MLP neurons of a small language model. Each row is named by its layer, matrix (gate and up: input weights) and neuron, and shows model dimensions 176-239. Each number is 200 + 40 x the weight over its row's rms, rounded and kept within 0 to 999. A neuron's up and down rows have the sign that makes its largest values positive.
Before each neuron's rows, "fires after" lists the tokens most often just before its 100 highest values on Wikipedia text that the model never trained on; "fires on" lists the tokens most often at its 100 highest values on Wikipedia text that the model never trained on.

fires after: "| ", "–", "- ", " In ", "-", ", "
fires on: "2", "1", "b", "qu"
L8.gate645,232,195,226,163,242,263,197,200,264,251,238,220,165,203,239,163,190,206,170,206,192,194,121,186,189,217,209,213,181,207,202,193,172,214,224,235,257,161,178,163,183,264,106,128,222,211,265,161,133,290,175,239,213,183,175,291,213,207,246,220,168,152,191,172
L8.up645,210,217,189,255,221,148,144,248,238,213,245,175,236,223,219,189,210,167,112,155,195,250,264,199,232,213,203,236,277,205,199,180,232,219,181,205,237,196,241,221,203,206,192,278,155,186,232,281,205,215,193,239,216,171,201,173,166,205,78,189,235,178,174,181

fires after: ".", " |", "\""
fires on: "\n\n", "\n"
L6.gate320,191,201,181,228,186,155,180,167,189,221,203,98,162,166,211,158,156,180,202,225,316,146,190,198,193,204,157,132,174,212,218,152,241,241,158,192,178,231,157,245,152,161,118,257,236,244,207,142,163,224,222,239,219,175,82,225,128,211,150,222,173,233,245,264
L6.up320,216,154,194,247,204,218,167,93,182,329,180,154,239,171,213,190,181,127,215,256,213,156,167,181,232,178,251,219,137,143,326,239,274,171,207,205,196,149,194,257,167,159,122,238,209,206,177,154,247,169,182,158,291,154,237,244,176,207,161,289,211,205,202,260

fires after: ".", "\""
fires on: "\n\n"
L2.gate480,221,258,227,184,233,142,247,193,204,214,144,187,248,194,171,179,113,163,270,231,290,163,208,215,223,223,186,191,248,184,215,140,206,268,203,210,206,197,165,192,207,194,167,274,213,287,187,155,125,231,206,246,217,173,217,173,172,167,118,219,147,261,256,216
L2.up480,186,231,264,176,199,240,188,189,251,242,146,241,280,228,176,177,178,206,245,241,257,175,180,168,195,148,247,226,206,213,248,194,319,201,168,233,228,175,195,242,179,210,221,245,225,206,198,192,151,163,191,226,247,174,255,202,172,96,94,262,164,232,214,200

fires after: ".", " |", " |  |", ")."
fires on: "\n\n", "\n"
L2.gate545,223,130,175,193,202,237,157,184,194,198,175,194,196,168,215,179,165,202,254,153,238,147,242,229,192,180,225,231,246,208,198,151,251,269,250,153,194,191,149,210,236,193,174,254,186,188,253,99,134,206,191,238,280,176,239,149,181,175,173,206,159,207,281,209
L2.up545,200,195,235,228,220,226,222,188,231,188,142,188,163,176,189,169,266,175,235,200,243,175,134,180,213,167,237,213,179,154,275,179,294,227,205,242,180,155,152,230,169,199,212,217,204,227,204,129,146,187,211,224,222,259,167,243,175,141,144,274,176,193,259,202

fires after: "–", "-", " - ", "1"
fires on: "1", "2", "3", "K", "0"
L6.gate227,166,218,236,213,146,256,229,249,245,208,227,182,217,198,224,181,225,224,196,245,203,229,214,182,160,187,145,195,159,218,257,195,184,198,213,202,202,203,150,166,202,86,173,220,195,143,97,205,215,183,264,202,197,139,237,211,249,243,204,226,177,195,265,227
L6.up227,233,190,238,178,214,245,126,215,174,280,251,215,209,213,191,203,176,224,213,200,129,181,195,243,227,261,171,199,229,137,150,214,252,202,182,191,163,221,198,231,232,211,213,175,223,241,195,198,186,277,177,189,112,176,197,157,147,202,242,219,186,235,151,257

fires after: ".", "\"", "\"."
fires on: "\n\n"
L8.gate93,151,189,181,267,263,177,166,166,179,245,160,212,232,197,161,197,170,215,252,162,267,156,127,136,222,172,197,183,170,191,277,160,228,224,173,206,200,198,145,231,196,225,209,224,183,205,144,132,192,196,165,281,270,205,197,206,133,173,161,271,246,216,193,205
L8.up93,191,186,189,298,163,216,161,178,154,349,123,185,209,215,177,183,134,242,274,267,206,144,118,149,225,174,192,146,220,260,255,197,264,240,191,169,218,238,113,193,68,190,122,234,270,191,209,208,178,197,129,231,261,209,254,160,196,175,192,209,144,219,203,177

fires after: " in", "In", " In", "2", "."
fires on: " March ", " February ", " December ", " January ", " September ", ", "
L3.gate607,151,147,227,263,137,220,189,198,186,211,221,102,166,159,148,224,205,224,148,217,189,243,176,136,165,166,241,165,194,175,179,237,193,190,144,172,219,231,170,148,174,185,188,226,222,186,238,213,189,234,212,218,171,195,186,184,176,259,157,250,150,244,200,147
L3.up607,219,177,255,223,112,166,150,216,166,214,171,214,237,271,170,190,220,202,202,199,171,263,250,210,271,233,218,176,180,111,142,135,207,248,194,260,197,253,177,233,191,209,220,208,145,164,184,160,255,239,182,212,153,184,190,131,257,205,181,247,222,230,189,231

fires after: ".", "\""
fires on: "\n\n"
L5.gate53,185,193,197,225,235,234,136,117,188,253,155,119,205,210,195,126,201,126,235,239,264,136,213,187,211,222,174,202,177,223,217,196,284,240,216,158,232,229,191,226,154,224,170,258,235,232,145,190,126,249,216,224,249,193,194,216,263,107,163,252,182,240,231,256
L5.up53,190,255,189,200,193,192,213,138,269,277,222,199,155,169,158,240,148,136,238,236,220,173,212,168,202,171,199,197,211,134,146,198,272,299,173,252,190,223,111,270,151,158,144,270,211,189,173,166,145,180,125,240,227,154,185,207,149,168,164,217,169,232,173,171

fires after: " | ", "| ", " ", ") | ", "-"
fires on: "55", "75", "35", "57", "52", "50"
L3.gate492,171,229,184,224,227,161,216,188,223,224,239,174,177,240,271,250,181,180,227,205,198,181,268,216,263,140,201,215,290,207,152,171,183,244,150,173,145,179,216,189,202,182,202,138,221,201,175,100,152,255,206,198,212,146,230,183,261,222,209,144,190,197,203,226
L3.up492,191,150,260,197,156,199,200,234,237,235,251,224,135,182,247,214,223,200,193,160,135,222,211,293,187,260,193,226,257,260,229,179,214,150,108,207,224,226,202,197,183,230,172,200,189,175,192,225,201,238,205,192,195,219,116,173,128,167,179,293,189,253,191,185

fires after: "\n", "0", "1", "2", "5"
fires on: " | ", " ", " games"
L2.gate55,236,250,209,239,219,160,230,175,224,224,259,213,208,204,196,254,215,220,206,180,245,143,213,146,168,208,221,177,209,171,228,221,276,227,146,185,214,213,122,211,189,176,178,139,214,170,158,194,180,201,196,180,148,116,215,208,217,181,86,184,275,255,120,209
L2.up55,282,163,163,182,260,251,291,192,206,136,221,225,208,189,240,175,222,169,174,213,217,173,242,196,152,212,224,204,174,184,216,213,256,170,159,210,182,191,184,160,150,199,177,176,206,180,180,211,214,186,181,179,132,149,174,276,180,199,152,193,195,187,88,206

fires after: "\n\n", " K"
fires on: "==", " play", "oot", "ill"
L3.gate175,164,188,250,215,187,141,268,239,245,264,197,225,228,213,172,211,184,176,204,236,181,155,201,237,208,201,197,186,233,211,216,197,178,212,150,186,197,255,179,204,199,233,212,191,200,183,204,164,117,197,220,194,237,233,174,233,286,105,252,166,214,174,97,245
L3.up175,190,269,204,212,154,231,244,201,239,249,205,181,239,270,211,212,212,244,236,213,193,144,195,209,214,186,209,266,169,177,173,133,235,170,194,234,152,189,219,252,216,175,136,292,225,189,183,179,184,170,231,207,213,193,230,233,143,191,178,197,186,210,119,248

fires after: "."
fires on: "\n\n", "\n"
L5.gate155,177,157,169,110,163,229,200,161,225,231,192,105,261,140,222,180,118,144,221,206,195,226,235,199,288,145,149,208,184,221,253,173,225,246,173,158,155,197,196,306,156,174,140,216,220,259,245,180,177,178,166,218,242,166,244,177,192,190,129,247,138,223,165,179
L5.up155,217,295,233,229,221,153,242,149,251,273,278,91,277,137,204,188,145,152,217,245,211,166,143,218,208,148,182,162,173,197,139,215,268,259,175,219,226,192,207,202,152,181,170,307,193,260,128,199,152,183,241,195,174,159,156,198,177,151,212,178,121,218,206,246

fires after: ".", " |", " |  |"
fires on: "\n\n", "\n"
L5.gate399,165,197,155,255,228,177,223,146,238,178,165,164,206,187,152,185,164,190,176,211,244,183,202,183,229,204,204,186,169,251,203,159,282,207,161,176,233,188,117,217,201,208,120,204,219,243,166,162,172,207,151,220,291,78,164,256,198,146,182,192,135,231,215,252
L5.up399,220,219,106,211,187,221,216,150,241,317,219,120,208,141,245,228,190,153,237,285,233,140,187,137,209,203,169,232,172,195,196,175,304,183,159,239,235,189,217,311,213,184,151,270,169,178,182,180,204,192,178,232,267,152,174,240,144,229,176,248,225,190,182,224

fires after: ".", ").", "s.", "\""
fires on: "\n\n"
L3.gate431,178,229,216,265,243,185,225,179,247,243,170,196,206,205,102,176,178,162,289,210,204,236,287,223,179,117,190,154,182,173,248,239,315,173,173,258,203,178,175,130,133,231,104,191,206,235,223,126,164,177,222,170,173,193,264,207,220,146,214,177,182,193,288,204
L3.up431,233,200,278,224,199,221,213,146,227,286,163,132,205,225,170,184,198,228,211,180,192,163,198,260,188,169,202,205,257,167,147,193,342,247,159,193,238,176,133,159,172,207,196,188,216,214,225,196,170,116,202,189,214,195,239,221,224,249,213,193,192,203,130,171

fires after: "\n\n", "\n", "|", " of"
fires on: "==", " $", "- In office ", " kn", "_", " famil"
L4.gate356,221,243,264,213,216,257,123,188,146,251,167,145,180,193,235,123,200,120,199,197,181,145,155,252,196,167,213,210,155,157,190,190,266,166,181,255,188,164,113,234,228,184,184,231,155,140,192,151,232,204,208,210,190,162,232,289,267,142,143,185,188,203,250,265
L4.up356,256,176,165,204,262,263,239,187,200,244,184,174,213,252,230,176,187,229,137,166,238,161,127,140,232,210,189,225,138,191,215,157,159,235,183,245,213,256,213,228,227,167,169,217,173,130,137,125,182,170,141,201,204,155,158,242,162,187,143,241,223,277,248,217

fires after: ".", "\"", " |", "\"."
fires on: "\n\n", "\n"
L8.gate511,209,196,172,236,218,209,172,184,224,257,179,165,214,228,230,206,176,152,204,243,286,163,185,142,206,197,159,161,178,176,269,172,272,202,148,207,329,187,158,217,144,180,146,291,157,133,206,191,145,200,138,183,218,144,184,220,170,202,167,233,199,220,241,251
L8.up511,185,160,139,283,255,208,130,156,237,218,174,188,228,177,197,223,141,158,209,201,261,169,224,167,226,197,177,212,216,171,230,178,271,221,178,171,270,199,185,233,175,203,121,284,174,153,206,168,163,173,192,216,259,154,159,203,159,187,178,196,179,202,251,233

fires after: "\n\n"
fires on: "==", "==P", "==R", " ==", "\n\n", "==D"
L5.gate522,187,159,192,187,181,277,150,156,241,242,172,193,200,167,200,121,219,201,202,209,281,196,247,212,164,217,198,272,159,177,290,173,239,230,220,186,276,182,161,240,153,243,182,215,157,226,136,212,225,202,233,274,197,151,216,226,183,188,177,190,212,190,223,233
L5.up522,176,176,206,229,209,226,181,253,163,244,171,152,123,202,269,99,158,216,277,256,224,112,235,232,142,164,290,171,116,170,195,147,265,215,243,302,219,158,133,214,159,163,199,195,243,163,193,233,215,223,221,245,185,175,144,173,164,248,171,230,249,204,248,175

fires after: ".", " |", "\""
fires on: "\n\n", "\n"
L5.gate687,164,160,170,224,215,217,162,106,223,242,251,154,223,173,156,240,122,172,234,254,288,184,175,151,207,187,198,219,184,228,251,238,249,294,188,174,264,222,221,295,164,182,144,249,207,201,168,144,175,227,228,202,279,132,210,279,158,239,157,224,193,205,237,241
L5.up687,244,207,158,216,237,167,144,102,235,229,189,97,203,175,243,197,125,154,228,186,280,141,182,151,249,205,195,237,261,217,200,142,242,217,150,155,208,213,186,206,186,212,57,223,168,164,214,159,204,221,170,250,228,174,150,218,152,176,159,237,177,255,228,232

fires after: "\n\n", "\n", "2", "1", ")", "018"
fires on: "\n", "|", " | "
L8.gate229,143,260,239,186,164,225,289,234,218,176,121,224,198,177,266,155,169,238,226,219,247,170,183,131,211,173,180,239,122,189,244,254,150,252,189,242,190,208,241,249,163,125,171,159,186,150,194,225,195,198,174,186,242,172,148,112,217,144,160,143,225,204,177,223
L8.up229,229,134,148,141,198,134,228,217,252,165,222,211,253,181,213,161,201,182,206,292,228,173,255,137,222,147,232,179,147,223,164,237,119,186,193,233,164,147,280,243,171,186,170,158,187,232,159,233,188,236,175,147,252,214,154,163,116,115,201,299,165,134,154,153

fires after: " L", " o", " l", "a", ", L", "L"
fires on: "z", "ul", "ik", "y", "ag"
L4.gate587,256,156,210,196,176,184,179,198,156,133,230,200,253,161,109,320,213,152,262,186,259,196,215,221,166,205,206,210,184,229,268,146,198,188,220,191,122,244,256,191,171,193,206,188,172,165,208,180,208,146,159,172,172,190,134,254,151,230,204,224,218,238,201,234
L4.up587,250,229,189,213,188,162,189,194,214,186,240,195,239,139,180,203,194,256,184,239,188,229,231,263,165,214,136,134,225,186,239,125,226,206,213,231,157,225,155,144,216,173,224,150,221,177,184,228,287,205,177,158,149,165,243,200,148,235,152,181,199,169,192,156

fires after: ".", "\"", "\".", "ed."
fires on: "\n\n"
L4.gate199,163,226,207,160,209,161,226,176,231,307,185,253,158,215,147,231,182,181,214,264,186,228,220,184,148,163,215,183,230,151,281,211,273,230,199,177,207,222,192,182,170,195,205,250,204,192,175,196,117,138,163,270,296,135,205,207,259,139,174,193,219,139,246,282
L4.up199,209,297,145,184,200,208,172,182,291,230,169,185,165,108,254,178,175,85,264,163,208,186,166,166,239,161,228,170,152,191,189,191,223,209,177,259,171,234,165,179,163,182,209,207,143,216,244,119,208,212,227,185,169,141,225,145,233,213,208,199,216,242,195,209

fires after: ".", "\"", " |", "\"."
fires on: "\n\n", "\n"
L8.gate105,116,213,208,200,236,156,217,237,242,263,213,150,216,166,202,207,213,164,222,252,259,113,200,153,207,117,158,193,189,218,229,147,257,247,172,187,294,187,212,226,172,214,126,285,213,187,208,167,167,209,301,239,277,225,231,252,178,205,206,195,212,210,183,247
L8.up105,240,162,166,290,216,201,184,151,247,223,180,146,189,179,136,207,232,180,173,185,263,166,136,147,248,194,211,145,244,142,302,176,281,194,205,184,252,290,165,214,163,138,127,265,209,243,185,171,176,226,159,194,251,161,234,200,199,200,192,236,193,187,233,176

fires after: ".", " ==", "\""
fires on: "\n\n", "\n"
L5.gate121,192,223,209,244,219,180,160,189,231,252,159,270,253,216,189,260,207,153,180,193,249,194,166,166,179,181,229,254,249,226,212,216,213,279,122,177,198,267,206,190,184,176,241,231,218,216,196,162,216,255,203,185,214,202,158,140,220,194,137,262,140,228,201,127
L5.up121,197,141,259,198,222,172,194,202,218,213,250,193,256,229,212,259,161,156,127,178,217,151,204,206,183,219,167,168,190,200,264,133,145,212,198,171,199,188,196,141,202,227,151,209,248,237,294,269,153,262,261,139,271,187,184,146,160,138,244,192,180,255,201,206

fires after: ".", " |", " |  |"
fires on: "\n\n", "\n"
L8.gate552,214,239,225,231,179,186,204,186,241,222,165,213,224,125,213,179,167,214,274,121,215,198,235,113,216,108,245,174,239,216,165,259,277,236,230,178,251,183,223,174,123,175,209,251,155,195,183,131,200,150,247,204,233,228,178,212,234,187,122,247,233,204,201,196
L8.up552,216,133,188,239,202,241,184,139,297,251,170,183,177,209,180,149,194,133,241,151,243,199,186,168,206,178,217,176,248,248,221,164,200,271,232,170,205,220,173,166,147,195,175,194,222,168,167,228,177,173,195,161,110,215,183,208,211,197,185,210,176,221,147,208

fires after: "2", "\n", " |", "."
fires on: "\n", "024", "-c", "003", "007"
L2.gate445,171,199,142,191,297,178,243,219,218,207,152,208,230,177,231,173,259,107,203,204,220,240,223,194,164,147,179,172,180,186,318,293,219,213,203,178,228,233,209,205,258,161,216,180,203,223,199,219,160,252,240,224,204,178,236,221,210,187,146,199,202,174,210,166
L2.up445,152,234,154,251,115,264,175,171,214,197,238,160,201,194,246,182,197,143,221,191,195,194,213,200,230,204,206,231,283,153,186,209,184,209,128,162,173,177,147,175,140,226,194,185,182,236,167,113,170,161,199,205,271,155,246,209,184,151,273,240,213,141,242,182

fires after: "0", "1", " $", "2", ",", "."
fires on: " | ", ",", " / (", "7"
L10.gate457,197,227,213,188,259,239,233,177,203,197,227,195,205,165,171,205,178,208,167,184,273,177,212,178,267,156,163,251,211,193,226,220,178,190,143,175,164,236,211,171,224,88,236,169,182,220,165,240,176,171,231,190,244,148,183,201,134,202,236,217,220,148,184,255
L10.up457,297,208,144,180,231,238,225,120,218,146,224,202,186,221,225,235,212,185,133,204,277,168,128,186,213,185,184,206,206,256,185,160,204,195,199,239,217,189,151,190,168,212,236,232,239,152,205,246,222,225,201,258,197,226,185,204,189,186,222,194,220,194,223,266

fires after: "\n", "2", "-", "1"
fires on: " ", "1", "013", ") is a", "015"
L8.gate622,240,242,244,157,189,136,196,155,188,205,189,260,215,212,184,247,268,219,238,152,240,165,204,205,145,156,238,171,163,126,292,148,162,186,213,166,138,235,188,222,260,185,162,190,228,216,206,183,199,215,151,181,186,137,211,266,163,162,216,252,175,268,202,217
L8.up622,246,281,242,195,231,173,227,101,212,182,199,211,195,224,212,233,213,218,122,178,191,148,251,157,149,193,173,158,174,183,184,191,193,236,194,154,189,151,198,190,227,164,130,199,256,122,251,227,198,276,180,185,159,166,175,285,111,223,179,223,175,258,238,244

fires after: "\n\n", ".", "In", " in", ")."
fires on: " In ", "In ", " May ", " December ", ", ", " January "
L2.gate103,286,234,213,167,174,212,147,145,207,149,130,182,235,237,155,156,126,227,226,179,156,238,173,214,230,195,259,138,173,196,164,201,231,169,120,201,174,142,187,202,145,143,76,198,235,255,203,205,270,159,134,196,139,200,151,249,213,209,177,147,133,232,211,211
L2.up103,292,120,213,216,197,224,161,211,191,205,204,128,231,188,138,195,243,193,197,210,182,170,231,190,192,251,252,192,169,211,154,229,185,207,164,303,224,205,177,215,202,144,114,234,165,270,244,190,148,182,161,148,174,176,160,182,268,251,208,225,183,211,167,197

fires after: "–", "-", " - ", " | ", " | S"
fires on: "0", "1", "3", "2", "6", "K"
L6.gate477,230,151,227,247,184,213,138,230,161,192,181,138,157,241,202,195,197,247,168,272,212,178,184,249,191,242,179,181,222,221,264,243,195,216,136,225,185,214,179,206,238,240,209,223,256,169,172,269,246,291,167,114,105,201,258,223,198,171,156,192,153,204,280,195
L6.up477,196,208,261,184,210,196,194,260,191,228,256,263,225,188,212,177,180,156,244,190,166,242,229,204,211,275,240,210,222,231,128,183,218,239,230,199,204,241,246,157,205,156,225,214,144,223,187,169,158,230,214,192,182,200,185,180,158,233,183,278,150,268,219,186

fires after: ".", " |", ")"
fires on: "\n\n"
L4.gate355,204,288,287,263,209,208,199,230,197,243,134,210,189,162,198,244,175,230,148,235,313,184,242,126,200,149,226,156,274,210,287,152,272,204,216,173,206,116,188,185,178,146,186,208,168,219,227,214,242,239,238,215,214,199,237,141,219,215,251,201,206,247,206,195
L4.up355,197,255,209,255,201,238,223,224,226,261,118,209,222,139,174,196,202,189,194,203,172,141,216,179,181,161,217,205,279,219,234,107,205,176,250,205,207,235,184,213,173,181,224,233,122,196,149,205,220,149,174,207,193,218,236,225,206,220,188,138,173,171,159,171

fires after: ".", "\""
fires on: "\n\n"
L5.gate335,168,204,184,271,273,185,184,151,189,211,230,132,152,204,182,215,172,146,202,162,178,116,185,178,212,127,198,219,206,184,161,236,271,276,193,194,210,214,227,183,145,199,298,233,127,209,160,163,118,245,165,259,179,181,179,221,166,269,251,229,195,242,224,159
L5.up335,223,269,196,266,275,185,200,129,192,217,191,152,163,210,137,208,144,206,224,209,238,88,163,160,204,124,131,245,219,199,252,202,212,239,217,85,199,205,169,208,205,222,209,262,144,173,193,178,126,247,224,238,235,199,200,160,136,168,211,214,256,292,208,189

fires after: "\n\n", "od", "\n"
fires on: "===", "==", "g"
L5.gate103,187,217,201,205,133,181,169,163,221,209,157,211,202,331,226,171,181,194,164,110,203,171,164,187,139,206,145,230,114,191,178,248,159,205,194,227,148,198,183,253,176,187,143,217,217,212,213,215,166,227,218,217,239,150,246,226,167,148,198,211,216,207,170,202
L5.up103,194,197,200,298,184,184,209,183,214,164,224,160,192,226,235,216,220,120,212,248,177,174,258,186,180,185,223,290,168,190,228,160,200,219,294,243,222,241,204,215,188,173,204,230,167,140,177,214,168,143,264,247,240,211,180,235,206,172,200,237,182,244,216,274

fires after: " |", ".", " |  |", ")"
fires on: "\n", "\n\n"
L5.gate306,278,223,212,140,241,182,178,159,248,237,195,136,236,195,263,178,224,222,154,178,241,203,254,209,179,110,246,164,189,186,227,213,176,188,221,256,238,199,255,221,204,197,237,205,147,286,218,209,188,194,227,155,244,201,169,193,214,195,168,220,233,263,203,202
L5.up306,234,188,192,247,198,258,96,206,224,221,185,218,208,213,164,239,156,172,200,135,144,186,208,237,195,188,147,248,228,205,250,163,196,194,294,108,133,234,206,246,155,292,175,192,219,190,231,207,196,202,154,236,262,210,205,176,139,255,223,226,220,184,145,209

fires after: "\n\n", "\n"
fires on: "===", "|  |", " | ENG", "und", " of the ", " of the"
L3.gate622,150,206,202,183,159,174,236,198,209,209,182,181,189,176,299,167,210,263,196,168,164,195,215,178,137,178,209,150,211,175,256,132,247,188,240,270,76,177,229,209,166,173,178,251,275,177,213,277,174,230,236,221,219,205,259,189,206,135,146,141,184,246,217,216
L3.up622,181,214,223,226,181,154,149,249,139,158,175,241,211,213,295,143,162,235,200,187,210,159,232,152,115,151,206,204,166,167,258,189,187,174,212,176,221,170,183,217,243,197,153,209,220,216,185,133,145,258,280,233,180,217,234,146,186,211,140,163,182,298,212,196

fires after: ".", "\"", "=="
fires on: "\n\n", "\n"
L8.gate329,227,171,205,223,248,188,177,248,168,261,218,178,217,124,264,119,171,200,228,204,224,195,181,211,203,196,172,182,184,184,180,209,248,236,97,250,228,212,213,137,259,217,203,251,177,258,240,218,186,123,198,261,293,239,179,170,189,199,151,323,191,208,233,244
L8.up329,163,239,171,198,165,175,269,176,167,296,221,229,276,200,176,170,197,172,200,227,218,135,248,168,259,174,161,245,152,168,220,211,194,224,148,164,172,189,202,245,215,241,227,214,203,184,237,135,206,161,182,252,239,199,211,204,197,238,208,222,168,166,148,208

fires after: ".", " |"
fires on: "\n\n"
L6.gate17,223,224,189,270,135,189,166,205,164,277,168,235,157,212,130,233,124,232,216,123,153,198,205,245,194,202,189,218,158,181,253,171,210,235,155,206,140,183,163,225,113,201,165,229,135,234,207,215,179,158,132,200,229,158,191,216,198,219,180,125,157,242,223,245
L6.up17,242,209,244,210,181,201,217,218,223,298,158,173,153,156,199,191,208,175,220,216,250,178,155,231,200,244,229,214,241,211,223,216,342,228,234,204,209,202,187,237,126,230,270,190,200,213,248,189,230,215,219,133,238,196,219,135,219,189,80,207,242,191,196,166

fires after: " in ", "2", "1", "In ", "\n", " Centre"
fires on: "1", " | ", "87", "3", "|  |"
L3.gate694,171,236,193,157,201,260,298,200,239,164,184,143,227,215,224,176,198,153,284,231,217,185,212,215,286,188,190,165,189,178,215,244,230,172,177,258,225,211,169,236,150,147,148,189,251,207,180,164,215,150,163,204,123,188,193,235,197,168,228,189,265,224,186,171
L3.up694,228,158,124,207,187,181,264,202,298,301,202,202,99,186,174,178,226,210,182,246,259,199,178,210,216,148,247,200,202,174,201,201,249,245,230,202,244,203,206,266,192,123,196,216,234,194,152,214,168,161,198,185,160,160,262,239,138,220,201,106,185,234,148,239

fires after: " | ", "; ", "0"
fires on: "0", " | ", "6", "1"
L8.gate167,219,119,224,224,217,194,176,213,137,134,256,159,196,150,185,217,134,173,266,169,202,151,150,225,190,223,140,191,190,144,219,218,195,215,169,224,278,198,299,250,212,228,228,173,188,240,187,218,198,230,273,151,199,194,229,235,207,217,190,176,250,124,180,161
L8.up167,142,172,219,177,150,242,182,151,209,226,161,229,199,202,219,215,175,197,249,183,219,214,248,177,244,100,264,207,167,293,199,236,176,210,262,239,181,192,213,207,211,161,232,254,146,216,182,177,213,247,133,172,209,164,132,194,143,214,163,205,237,277,276,189

fires after: ".", "\"", ")."
fires on: "\n\n"
L3.gate181,121,209,152,204,135,207,99,234,183,165,232,245,171,203,235,214,179,161,198,181,256,160,225,247,155,273,244,220,222,264,232,140,207,189,181,181,147,262,137,224,251,201,223,222,143,197,218,142,187,222,252,141,154,230,159,172,176,264,195,238,187,218,157,195
L3.up181,268,250,213,285,235,146,264,157,308,261,217,234,235,130,221,183,216,186,161,175,161,179,152,166,208,136,244,185,160,158,205,241,248,229,206,178,245,192,206,185,168,240,274,212,187,222,199,238,107,168,260,192,262,119,199,223,230,155,157,188,190,230,229,196

fires after: " B", " M", "| S", ", M", " | B", " m"
fires on: "os", "h", "ec", "uc", "od", "ep"
L5.gate343,223,171,207,206,195,226,191,193,275,227,185,181,210,113,189,186,175,186,210,175,171,199,279,195,226,155,242,180,174,199,246,213,154,223,136,169,200,149,206,237,153,185,222,163,153,184,230,172,160,244,174,193,168,201,166,216,187,96,205,143,166,177,143,159
L5.up343,227,258,195,155,239,259,243,229,247,202,254,247,177,138,215,188,230,178,183,227,183,198,245,213,166,201,277,239,150,194,292,156,174,200,176,231,267,243,187,161,204,288,130,225,170,188,233,234,213,229,129,240,158,215,187,140,214,275,200,180,203,203,156,157